Weights of a small transformer language model.
Size: width 448, MLP 2240 tanh GELU, 33.4M parameters.
Architecture: no biases in attention or MLP, untied embeddings, attention and MLP in parallel.
MLP neurons of a small language model. Each row is named by its layer, matrix (up: input weights; down: output weights) and neuron, and shows model dimensions 32-127. Each number is 500 + 25 x the weight over its row's rms, rounded and kept within 0 to 999. Numbers have three digits each.
A block is one neuron, or neurons of one layer that tend to fire together. Before each block is what it responds to, as a language model described it from the Wikipedia text at the highest values.

Responds to: Final suffix pieces that complete a word split into several tokens, such as pover-ty, insectic-ide, prosec-ution, abs-ent, usually followed by punctuation or "of".
L3.up182:492478461536445561488529452504475456521525489500517573535575499485504479439504513502493509521499504525544505472521466495521471476528467484508464507532452521490493470515495493475519465517530476491510455526535500497478500533530481520501514483494458494471542477480508482486509492484546533500
L3.down182:518517505505514499468449500503487494499474557516497470486462464496501527465502468512485494506476505525482485526520481549521512505502521521463469477502468515492519559477502517512499530478512505493486528522428514507470486488474521501512463495483517541524488537537484533493498484500455435509

Responds to: Word-final or inner pieces that finish a word split after a vowel-ending fragment (a, ra, ro, o), common in foreign names, e.g. ingra-ined, Clithero-e, Lo-ose.
L2.up94:512484506479528494504491431450455496521520532493531494517510493491532453534477488494448515482487554513508478524502515489487497498566513441521467454518494526495475456518487497488471478457495529509464503512488509513509518427513489480539484503489526485519507494486490481524488459480435504477
L2.down94:489523497558510516485492549543514518491473479488477515498544488487482559468494483529544487500529425503490516527533513475484493528467483528476513539478477486492501547536498541536539510546500502477540547533478506469488514539489527479489479545480462500467502503539516490464513527522542503537
L2.up1651:491468493528491461489528508468474483468511468527547468545498482554509465480484507485500503514506535524532488504526535490473494514507529507474527511482510498518498533507522527519510499557496515501509491539498505509508521505540499471435458520492527513442519479485526462539504499483503518516
L2.down1651:488466493515493536477515493488479520506494549526504541445483503477502531511532498545517451516532516443471566488480484491463498464469551491537538474502466486453536493537520504454523514483488497517515537508463480502495506485496512531523536474517500470489482538505488529478512520462473499514
L2.up1835:490493499492496448539512510482473494481510521510553494512544484496511486503526476486471521514522503514452519520450529485445514505544517467490500474498455532515490503452534504513482480547495514523516505494491541507539519487555453517457468518455527505484484512488539454502527496461498501517
L2.down1835:531495502507546563466520504509542513511499533466478501490491520524487483475509470506509499496533500508515510510505521511502477502489519503470512444534556499507507511526506501492565517511543487462476521454537510464525518510497512512525523466560484482517523537522454533486488502553477496497
L2.up2015:480509462505448531500517518451478488483493508493536508479487507516497475511460506501509465467486541533466542513525518512508461489513533488488495586510459525507516517445493482482509467489552539499484492463540501494493490508514471527450508505495487490508494515491483521527479507458500524502
L2.down2015:507479481521486507507457502531540495491510526526493505460515509470496480521513501512505457527494492510520549510510476457528500516498535498473511453493500495520517460529520508481480505504528490489554472502525484522542484468524507492497512494463518485485473461491524459523473508494507522483

Responds to: Final word pieces that complete country, state or region names, in running text and sports tables, such as Costa R-ica, Alger-ia, Scot-land.
L4.up660:494479486519454533484480495497505536501493482507510528474531496497481528524507497547485465476514491504474501496521449511470470494484521518456513515464533500519473511492488522510495495491523512548484498471506465484500549481466482475509510510499498499468529532500524524476473524491473458515
L4.down660:451505505445527495561474502443512476521525505483504518561504480491524505513498517508483495511520493500476505503538489484552525486525500514500498518536513468492461524463523523504463514547470545508474495478523477498515495486555497501482531488492549492448452462542456526514499485453497471507
L4.up1100:501471474529521516500475495521463515556513538498492472508499527551485457523503532488506525479515519522496513483483531492530489522502478518469490514503512492487483479442515475463498451539515465515526496485474540508522504528491468490529500488521504466458483562479454448465494483496487478546
L4.down1100:511543475536469500505468536500521512491534454508541568489511509448485504528488489539530506535536487483513508557495475514486477535509496464519549422499469530507521500562496488472461509510484495497487515540487512452468513460512545507513489482515478516475505480505497524508465530501529521538
L4.up1621:469506475516525500521484510505478504560495530503510484545472507517474475519495544557508517547510518485470510532540438474527476547494506448484519497475506528504528478506549498475479493477509507524520483472452491459506516492503531542496511474525490469508537505477510501479486533519490528502
L4.down1621:479472496543501474521505514501499516465472499498555482503530495474479504514492542469517524530534475468453491511524487528534484496524477492473538506497472513544510526506551480494486494511514504500498502440480510428460476474514478506529522483500519520450502461503479476491485488489495495504
L4.up1982:519510495500480480513501514479472538542471479488533491512486484523496497506514532524487476482486501472519520542460505478497428468454514507456520520517487484543479509478480489509479529492535497553490517513476495502493497507504483498497496508507483442534477533503465503499496497509494506526
L4.down1982:478485512499503495489443483527503490519510515469502530541518473511513519525474494503545515495506498557485452468494491528501525503506496503524487503507536464489491557489509517474509484475474507449477518494473524503506438518561493443511514503507553558444512465499515532497501509532471452481

Responds to: Capital-letter pieces inside all-caps acronyms and abbreviations, often in parentheses or tables, after the first letters, e.g. AZ-ER, ZA-Z, A-H-TD, SA-D-F.
L2.up1032:496487516486459486481530455522478491504558515510491495538558458507540453488522493508512510539498480461524457503546508517493499524459487516501507479513524450480529484526532459505513509503511451506500509460512510540450531484494508492492494468499529510551488457431513515556528515512546544517
L2.down1032:513488542516532531480464524513507522516468432463515489445460504503522523489480531476459493504529476485506528487451471496534471499530489496495515490509520513470475528450461483498537511470473506479521515510497482496492452518526506491508489546462545478447494542516465499491503517484485456501
L2.up1306:449505476507481491523520507508513518552503490517491481499532524498534503469494567535527484481508449548504490489505443523513496543477509493530523502502496479500494495456480482501455528525490498460479514473517499543472529509511526506533498425484491520506522469496462517498491490502520491534
L2.down1306:503528538489522489542531511476497518477530502499473496498500491469541514483538509468473525485499489504479489453477501468521503505494495486490466485485497471487491482499528498501516502552514510521515483504525464539493474516492484496493491485504506436531488525495473532512483499495522478498
L2.up1342:445497511481496481528545456464507496468501521481527507513497487484485512484510519492476485519518512526484536526477459521500512494478502526532496482507502493492465526515528555504456468509476468491486527502476516541469503491527494523482464517485549518527479492523504497473549526477494497511
L2.down1342:475504513507504475490505454470473498505493463536518525474500441486472477476537535505512443506484496536489491464453573510500511456483457502514545471525544529475464459505513484464522441483504522476437523518466477521510490476520514476482468492507517510471498484544482517515511496492542522503
L2.up1903:487487491497461503520539466497498490478496520544490517450492493481546539521517509498471497492498494469510529490459499490473528518476510510507516506477475507453505524480508521437442544513481521515465537495511508447480523440547521468486482518460504523500492517478528506510490506473505536501
L2.down1903:520451473487505478484461498490482519517537488523520506503471458523475531542514519544440515520491489471433506488494535477502530516503532502511502494502530515436489542531514495504466542548499483536527470436527449491475492515499506480495455486489490490464487534555481507506497510530507508500

Responds to: Tokens in structured Wikipedia markup: infobox field names such as W-ebsite, table cells such as Canada, and blank lines before == headings.
L3.up1728:507488529491494481500515525552510482493493507506530504491477475514502487483533488497504510484509421532512500493510491478496504508449495461484548533521547566532515492512537466528466465516523490482482500490539510502458499491507490482508520512513476518510513496494447492534510488492516503533
L3.down1728:550506528496498479498536528496519489501454485446485481520513501507525489516516495468486478524499503524506490482532537551550538510488471485547543518492529517487507498494484481523478478467522551537537469505526553525482520478483525473546509508511482520522461482447500439510456496458485489526

Responds to: Second fragment of a word split after one or two opening letters, strongest on the os in Los Angeles or Los Sauces; weaker on Cerritos, Queen, Derris, Ekaterinburg, closing.
L4.up897:478490501490483535505453524521535527553485527481485511512446489483510516477481474487509478514479502521505531477473499506483445509462476486511528518495505481507539486506499482477514495512544527464467473524518503474510465474442522448496484484528507423500482495446517502532478508538479510503
L4.down897:505493491566484457544478546526504502487552533469515513504496513522489499521506477520471531490529480461503505458515460499516486553517494464463475470501486495525437491493507478470504522515526502519540474534489490500503481513472517541532482480487490474493521511554508493536454489509481521465
L4.up1017:511468480534534497492515444493508473521495526478515516512464493519576546526524462466497492437487479541522491488503485479476478504468496518518542501532501485506480541504515476497484522544478499534469485480517529495481487462495501505454568504558547527480481479492496510538505527497519504522
L4.down1017:520473502493528504458492482503515542509500458478537479526475499495510535524485500532488474542453512460492505495484503480487537445494443502478525491504491523518462466508507506515491450485551504501536506482484485500486450469507515508475491498474508513529513484484481547531517513542460526484
L4.up1076:474466499542515486479456497508543491519504521548493502509495520469480549516514524499520520501503490500531488465497491481523485544524521484493508526466475506491489477529512484491481499464482490429510505502514478449479528419512446500494494491470512525451501442480503515472550481563545486451
L4.down1076:467507498515511506534496513480549507477486496510532481497475482483472530547468514500506508464492473469553515520481535490490503487500469510495499513463463520523546496532513529534514517477513503463512499556479460489486495527454530517497474494505505498493485501477469521460497502507484505509
L4.up1314:510498466530527460493519453516522458478501521499478501521502475496511492480473477510537470487534512513492472457487472554495535464549496435481486524471478531506524540511483531460475499492548563513483458464517488499478509486492517524482491488508488493509477477474496502477475507475509529459
L4.down1314:479537495500510493534514471525501488475505501482486505483542508532456496483469479530528488416525484496519473484507501500493546524469496481499555471500547486519475506495511438498477475548507466448494507542504445495475478516478498510490513483509531492506509507525508520479513541466505500510

Responds to: The first word inside an opening parenthesis, such as (or, (and, (one, and word pieces after a split first letter at sentence start (W-hen, L-ike, A-ll).
L3.up1446:496466496495526563458480515474501510531509507527509495513513482466490487507492464506493469530509516553503504497528462470452441477509497482502525542571426465521474509463498507485520514470570507490456507473488482498502537515505485477521540496453479511502474476477472521487469503501506488491
L3.down1446:534483438514504468455501521495508553516489473477480545519496478495483442493507526489520460518479507493471524540497520513490519515498525521512494494466478499438475523548503503497463522460477499484519476482546528533519451475470514512485436499484474512527541512498516513535467507492508497496

Responds to: Word-internal pieces following a vowel-ending fragment in split, often foreign names or rare words, such as Bea-um-ont, Da-un-iene, Micro-b-es, atri-um.
L3.up717:475487511462470496537530512488510511477485526484496480487469491482496498501496466509493459510539499494490506553481428472500457471548507497477518508502469473495495534486547502495486469486490504511519440468487531460537504540521460500488509438500470527490494482470548514497482503474489530503
L3.down717:547510501486521516483487514544510458494527468490474501478530529493531491469461540447493516497513527528490526457486512527571517462501542517517499484484483507504526465496483498505525523464496509483515538480525537503507519464521549480478526486517508497540490514524450490478486520461484501511

Responds to: Final subword pieces that complete split words, mostly in section or table headings (Sing-les, Doub-les, Chem-ical), occasionally in prose (rif-les, m-iles).
L2.up182:509485476548525491460513511524487526494495491481516547452480541493494518471541529467517501478488453511488548502499480498499474473471553504501538487520472500505544486535482527502488516452503512479495472509515455548506489503506505512502512492518483552482495511470500528458511518478473501495
L2.down182:513509511544534490495502491531535548484524509494530500460492508469471489476470508500528524490544533519507487485556532524471494501461492539508499485556477502468518478499503491521481511478510511527537462512499457502529523499542486516528467479496498553500524477485519527551505480500517487523
L2.up407:501509448510497459521481497477465513519487468482494518506521459482471506453463517461454455496515498514501547460488509534501492476469494466496451516499481494523484478489500505536501495506510492530454495489507471511494531494492503525527511524450510503491491502523508567502516485534504505478
L2.down407:501500457547520452488479496474491539474487490495478492528504469498477482503453500483462467498509526507488478448522537500484512459469503497541506480500468485527515448502467469524490554484512493495529507504466458504492519477495482524545483566503554506505505475511530555519524482523530505520
L2.up1328:527476533502463485494520505497467524484516519428522485482508468494504497505524507520482549527473460497484492488507470519507505512472504504533506447537507478479511442488508497465449474516510504485484526493469502538467494518471483505519512461445506518539495516550516515487483532503505502501
L2.down1328:498529507487474506508482474478518500479459530417441503518476482506500536534512528486476502482478478485480449538507565510438489489469515473527495462571478490482470452495538470466486514498511528462521513513470522514468504503461453509513497485484492527529481518499519488481481491508520496487
L2.up1441:501497520490515504479508509509502513477542512493518509450494493454466468465536491498476497473507499505456488492496502512524485446470496486514507504473489472494538463467502496502452497468497450511484513470520507541505497522476483522509505487496506483485493526505456563497496506469514544497
L2.down1441:502511552532516483489495510453522559489530512495530490476502539416457535511494502499510529460513528535453495519505527509509512489474473465517497528532513498545540471469476515498467505501491454501517543519514532517499570494530509489505479479473512503498453504455494528528526514499497457540

Responds to: Second capital letter of all-caps abbreviations and codes, such as the D in FDA, T in MTV, H in MHz, K in SK.
L3.up1826:486529490476480500520508472493526523530518510531514507498531505515487482498454550503518496484508550484471518530503491456530508494538497514549508489470488488476527505521507497501504492467461480527506565483482481492452493454490503426501510508478515493479499520500538472467490498546516450510
L3.down1826:522445477508529464521486493473490509548515505533504504510519503500513511486529533517489533480512479465479481495482525445480483513501526513516532477470513503468515519533491501445523533527441481508496517485492457496502533513528464496464493500448493472469533521515486504496489508500511523521

Responds to: Word-internal tokens that continue a split word, especially "as" in "seasons" (sports careers) and hyphens in compounds like U-16, well-known, Co-Chairs.
L4.up167:537506452506526481449493510505522484499508502545454494526507497508510483537493499508501470490573498496508442524509505484541466503462465455550510485525511496520479454511548457480464492526511511500515444452482515509510473436507496508536493506464532536450475509488462467484482459512457543481
L4.down167:472533497517527519515499453510465510510511516435476474467501509530513527548504491482454492511505530471542505494487498469515487533531504525441515499492490486499512537502445495498530455485512449462526511483515508478473480511522508530504556487476510494514499505507497466503477524486480469498
L4.up1179:471475533536543532510521511532512523531492448497499501482502484507535473495518468511450445488586498494508523542493451518467508481506493479522518541519513535523529509492455517530471492546520541512521501516502479497489510508513502505465517489520511491534511456493505482496521474504470507471
L4.down1179:477456503422492471510467466513529512507550515538471481484491502502511502536490528526508511528492495496517467494542472495515510483489508550497514480509508488497504514520542498477514495497486530508496489484491458513449472529523472508497496482503448507490561530481553511469522510478494522503
L4.up1653:479501488493531490478467539432472499482507493500524565500501491538502463515458526481508479480506499473463471486533512515496494506526497528538475477467469497470520527517516481536476471541515529511517523496481479471504503522468504522493532521514488504468520478494495478453519483498472522479
L4.down1653:516503529452496496482478479455532540515532514522456464516497458482485489473505521474478537490497509529542507486482486498483542508514534517496439497494547479483550481489525467523496536475511467498453512499487490503523484520541493550549536526496514497499465510518495525537518522504533506505
L4.up1961:460496520497493506538496490473488482526549516497547514535515506525504527540463496464482462530493517496484450504516520557520505537479521474512480450479490479470506534510541530487494501510489492471458529501515442553497486485512519505456500484531493539509498494521537541526486537478482473507
L4.down1961:474516475487466515504462498494482528476524494498493465489504500513498510522482485449499505486486511482525480520474441498477490541515488524497489484491475483479488455556503524515484541504536467519521539500539493489528502510471488516507529498484517497514508568531510521438489486539535547517

Responds to: The final subword piece that completes a word split across tokens, often suffixes like -ment, -ation, -ity, -ors (Sustain-ment, perpetrat-ors, human-ity).
L2.up322:521492511530444531508525517483474516529499487535465519489490540504478539448525468506441479522531493517464528505461530495478513520506510488521459524475486493502536454509522508522452460510498503509505474510494494516491487486501457509492458472526510440486457480532484477511489476491477532504
L2.down322:518514499498498511474536499520483517471540500478493519481533511478513478528486453497477475504501447541474543451482508466548512529494532496511481496496526541533524492509431491491527488520473503527478532507496464487519535511498515517536448475474537491520491515443466514535508495477489479519
L2.up347:521566491460459525471483458473474460559476528515515501491507530460506533523482492460499502495547512513516503505498509459518523506509513498518475546505495525493528488531527465515507481497543484461548504506533453522487480501507518473496500501525512496489522471496518529482510467446478518487
L2.down347:505454527538527496500503559531515540535464492488475523495464470523476494471508526494486534494439503489498535518510555521495459500487504490522506438495488433518469509516441546442511542478529531540503481487486537533510520462463509497497492482453467489507467544489512516496468537526477485498
L2.up1501:495508517499495493516506456522476480529476490518519473499479534485495519515493525475512527510534466478493466521521481519536547465504509484475477468478473513505465471534470488463523518459499497458502462521486525475426498491495524513472499507506508587503545499514551500535492532514490487546
L2.down1501:491520489497544513498503507453506496487511506475468511483541462511531478511522480520467474487506522507457514499445502497463482507506525516524502488528526471460524500485550494523493512521497481555508489467468514494550494489466493506500505502494516417458484510494495474460512500488522507487
L2.up2057:509512516522515506489496505539494510536498498511514517498462446470499511512507531507518499521515554474492511505508527490496487482563545447498504540515525505479523485479476483474474511517501512469542501556506525485493491465520524467458466499497469500480514508496488486503524501493502487528
L2.down2057:495493459502491517541473471477521543517498484492508499505481509483521505509488498453500541512541480509495491515457397521509508508483473563528499489528484493529488529507520460512494489461508522519494510472520492533530476494509482505541502513480562485505507482484524498475462486498478505466

Responds to: Middle or final pieces of split words, especially infobox field names (Spec-ies, O-cc-upation, Synony-ms), also surr-ound, fl-ood, digits in coordinates.
L3.up474:498485502514542477486485526450491506470467456511520508462513513500511502466504525494454524477513507491508535531517512495545507478498502514484535523485502473479509540506485492523487500501472448540455496525514499507490577508485497493499475492513455485497521482483491491502497516466518488504
L3.down474:493517517476457493471452527466503466527477510508514522474480506515481481544502463483481491473487488493501553520515485565559527546488487468462545481503486485508511526490503485501479513520479530499524498489504511542451528500454493488494508453454538436484530470482492473501507506502526484471

Responds to: Final token of a word inside a == section heading ==, such as History, Early life, Biography/Filmography, Political career, plus weaker mid-word fragments like trans-a-ction and sec-ret.
L4.up89:505463526507519524457534525456512545488464501473462526525518460526487496523454470520499508463493484473517495455447510531530496516492485518493511503512554487525473473537490509529531525539523493477498496475500481497497474488522510456476503536503514520548497474511465480539502485436495551489
L4.down89:478530499465508532515486463522484477495510491515492477422498528467496489502479540479509536511519470547489508509544460452484482504531571490518528502465511515516524513483483471477494469478515484498494515524524473477462508499521491502490509466523495476468503492491488514482504472569485474485
L4.up247:498474514447496499502502494518480481525486491552490466506491505502491463482496532503487503530483501487485508487535488502470487491497486511521528495517496508496514524492527470491467490452551450492478470503513512504486547502505507523480500455519483489492475520485485476496478461527484535477
L4.down247:497497477518510448525519483469501482500510490498514492464490475464546462468469487505524491521448494532549465469510508479520519492516470503556471483491511517471507497482484498519482515500462524486552466485489458522507519506516544479467490507535509486499519534510554554538504484500517464504
L4.up490:515520498492495489576490497484475492476497512462510500496471485497527516479494464488504529510486500534514510473500448474484522524446526480571516514473525499521534508480529522562490521523518498438498504450510517524487511517486555507513502544489489518480485499509500471547521505497485523504
L4.down490:513504511485499481478530513475507549523508500477490539475473506478467514553538508490499528514521488516513526507533496525516456454508471471487500505480528500453516525451483438476480542485495492500531509479506499562523547522453461513492533523472469495535480469482509469475533527493497485480
L4.up1477:531492469466497483503555464532482482556486502497498469486506474487480524493446472454517512551524523501487516516510501488544448496555480549508488486473460517512481490475476533474504513501496513490503513537503505504536498521511458525484521534518522514520458483482528425518480529478488510511
L4.down1477:533506513457515544511490498541542490454505489493477486521490506491499443535482455474488453451509494465485446504552450542530526505487481462553479450491488494487486485519427510494505529514505502477550532515545506510499517483500497512526506529519483498496488535483510529568540527506495491463

Responds to: Final pieces of country, nationality, language and place names completing a split word, e.g. Belg-ium, Fin-land, Pol-ish, New York, U.S.
L3.up1194:479511487501520483507492505479470507516487516497483495532500513482492459511500568510488492519496529532491466482498514476525450487465495485443535539489459445490520513530545528480471519497527517485476500438478453498529474451506523507524510452521472478489545501529502526509491484475457477518
L3.down1194:483464526494520499505467506484498521516506531478507471500520476465499520482484539531513497579543481447501485491505508522521495530494506522458516493499499493501486519507536508454453515509492540539516483506515493477477523459521479506502510509523506493474546491524479503519465498494513445532

Responds to: Double line breaks ending an infobox list or table just before a new heading (= Title, ==See also==), plus partial word-pieces such as te(lephone), ran(k), typ(es).
L2.up162:515513492501526470528546500480490511493505484522499490495514553453470506549451523447441501498494471519434480538523502489501522452510504501479526512484503509455509498480507496504492474501480512477488528497476502461486476481518519464472459495486494466485459464475505515504506498444495483470
L2.down162:526514455582524494515517502526506459497507459478471507502548539453481489533433521528479523521480495513462513500512596515503521495493516515511511493521494509464528476508503513488525485499508519537495509477453525491502518524533541516481466516507490461507464451478501536517508499457503527485
L2.up769:569514492491520490533527480450494503525491501481518528511517535521453460470479513500483528448523444506499501526505493457496528549471483517479524503516449499494541483475470503502536471515534483471470529474491502492490502450485512482467478534496486474546476481475507488502497462515483492479
L2.down769:526507473544543515482541480491491490510493466487528508510506541499470478449487514499457512481493471489531506492492526474482554538504507489507505494494468514491528476484468488510476458523487511529469487468495513501507504507529532504467466494518520468537484457483509511539513506509510495498
L2.up779:469485509510500496523515524521494512440508466511496495474490511487530489540499487505524473495485487532517507509481509497513514498453504486456512507520514546505474475507519487501476486479535491504491489541466506510536496511512526524518474494520492536478498485497433505486492501501566460513
L2.down779:531476480478507499491511546488561497521440515488501440479544507456524502541451480516489521535503535533493492481502502544500526491494516491486506549512498539502476513489494462517500528494495537484498499489501478481475543480523506491499474443499474515504560521410506464516485482492515512503
L2.up1316:507459516504518541507478514467517495496495485473502509536522452501457520503476455504479503529509440480507497547453488513504497503505506482483472492469462535491485452491483535465473485463486473481454557461502552468487533507516464493511494489465480493491511503523522532499507490462493526487
L2.down1316:472500502525510552491465539484462502529519493498479517510514515508468559494477527477547511469520491538507487515500528503493505536527516503424460519523504512486474486467502527529527484458453491521458504496480496485511486481500513488484444481505497459509461507497498507504514491474473510496

Responds to: Final subword tokens that complete a multi-piece proper name or rare word, e.g. Philipp-ines, North Carol-ina, Ronald-o, Morric-one.
L2.up219:482464468502446508538523506482487501577512497538508474543519528481460504508525535462457498524555467483485502476460538486499488492486470520494507454506512495528488486506525497517512516465478536534461487477494460535511496519490527472496485490492503514493507503506491529512525490478552496518
L2.down219:506510489512539518505506509472493483460499481451478562494478477540540479477472476509495499445483508498504517513497509528481505507486514468528464547494483495499498527488475525501491498487513488457524504526486521449486507498503495562529487517506484500539520494480500467506503498535505514489
L2.up649:488489488521495469537530476473508518487495522522527506498458519506495513476538508511532474513510540510515501480528545478526479528554472496493511478485450475497503485454512496443521492498543520479513467491527465547507562545492498476502524548498513511471520493510531519483522482523531526504
L2.down649:548510516451475515486460442558485485482522495529517472509505512450463521485518509541513541513485520537451501469486441512521510497484491516474471505520528516491486500482482491500542506477517471488483490509499527492490503448502486497500501523505482499455495521519485504484512453533544462548
L2.up734:521437508504510527493473482476508479489486481524512516509485528473481517473475508493482494512520511504471522499485523465480500510505468520555493481502442508476539522519491540513510509485492456539527502506521440549478548514501456524489448503500513486506516501498483520516551467493506484456
L2.down734:500526451515520500477523476509472486469489523498496483509447545491484460465515532478491482517515509490538452569503475510479464532521497478514517479534539466524496483465525471498506497464523518487476495493442532466513471554446502558503466489501522515452474547472497470488493501482495543508
L2.up2050:471492470517519486478535492482504512494478531532508495487475487483534499481469537504482485518518508483502478517507506527481468471501549475488514508511469497507518512542501470474501494485532495572507473465512514489442507502492531518533507511502506496513507451505534501492514487429485487493
L2.down2050:505528551482433529544472501489438492501522482500482485447527491526487527527504536496524507477501494542512510476463510528518484497518466470469520503511475478472512510475518525501493512511502520469452484527494446508541493453511477443469491514538503483449506528472464522513505524475478477525

Responds to: Plural suffix tokens ending common nouns in general prose, such as -s, -es, -ings, -ations in churches, siblings, groups, registrations.
L4.up233:523479506508478522497499482451517520510533484513516477496492537485514526479505530524494547502495502446543490482540500463511478536524491521442513505497483483559503496534467485488507496488467450492498493507493543521496536511477491445479544518501496475509490442488527506506530499499526520506
L4.down233:506526503487541463534516484498525468508470453457484523499521476488504501468446470488481446485482531531509500495490475530529494523516503542484484502525527499523475509483501565470507472489508469507492498496504503498503480473517541508516512475486553512513491497537483487517446486495463507481
L4.up1317:471474499484460500527501517471483498543471515491516535506488532493519500496462482485475498478492514492491547515498461524552456522540479478509527535497468496533547534503519538503466483492503521507495453528470547489520505506514511511483570522491531464551511456446526491452485499472503468491
L4.down1317:506549498493516484468548480478482483499544504507532458492514456480515495527496540482512503519570506479527550465481514502525459477512468503469514473473532478527480507467484499473544501496495468509510500492485439503492557491512471485451478500530531499517491502497498482517460487507511492472
L4.up1376:522440491528494540500496468471463469519467466521524465532508532501496541488520515499471474472530481494491518488494506488519481497501466478491495529509478489554520480490487487526494531506480492518523492485465531503519503507410460496484557559506474479558449516460495509488532473501516455472
L4.down1376:510503506464468471478491524488460490515469475490547513498521541501488501493481511480511509517495500491460471489507503505512510485523490513473496502508481500552434525505468548512516490484491520486490499460469466496481529471450487457466525487555519531496457496526529513477492489503534494477
L4.up1440:520489437473426492484504472509515484516502464474517537519494514496495528489511519525493481476496519492472514514515466507499425512524481451507500548499463504501499480478463478485436477498491470526511494481483494498492489465459490460502533487517498496523486517460519485485482491519508514529
L4.down1440:502505511511482459501469493493473500516520428490486464512487500469497493499448489519539455478516489500505481523471446509534492511501512547500514467538485465529488543515473537485504492504477525493507519459449504496486488500516505509480550502503484537541471511491467499473464509514526502491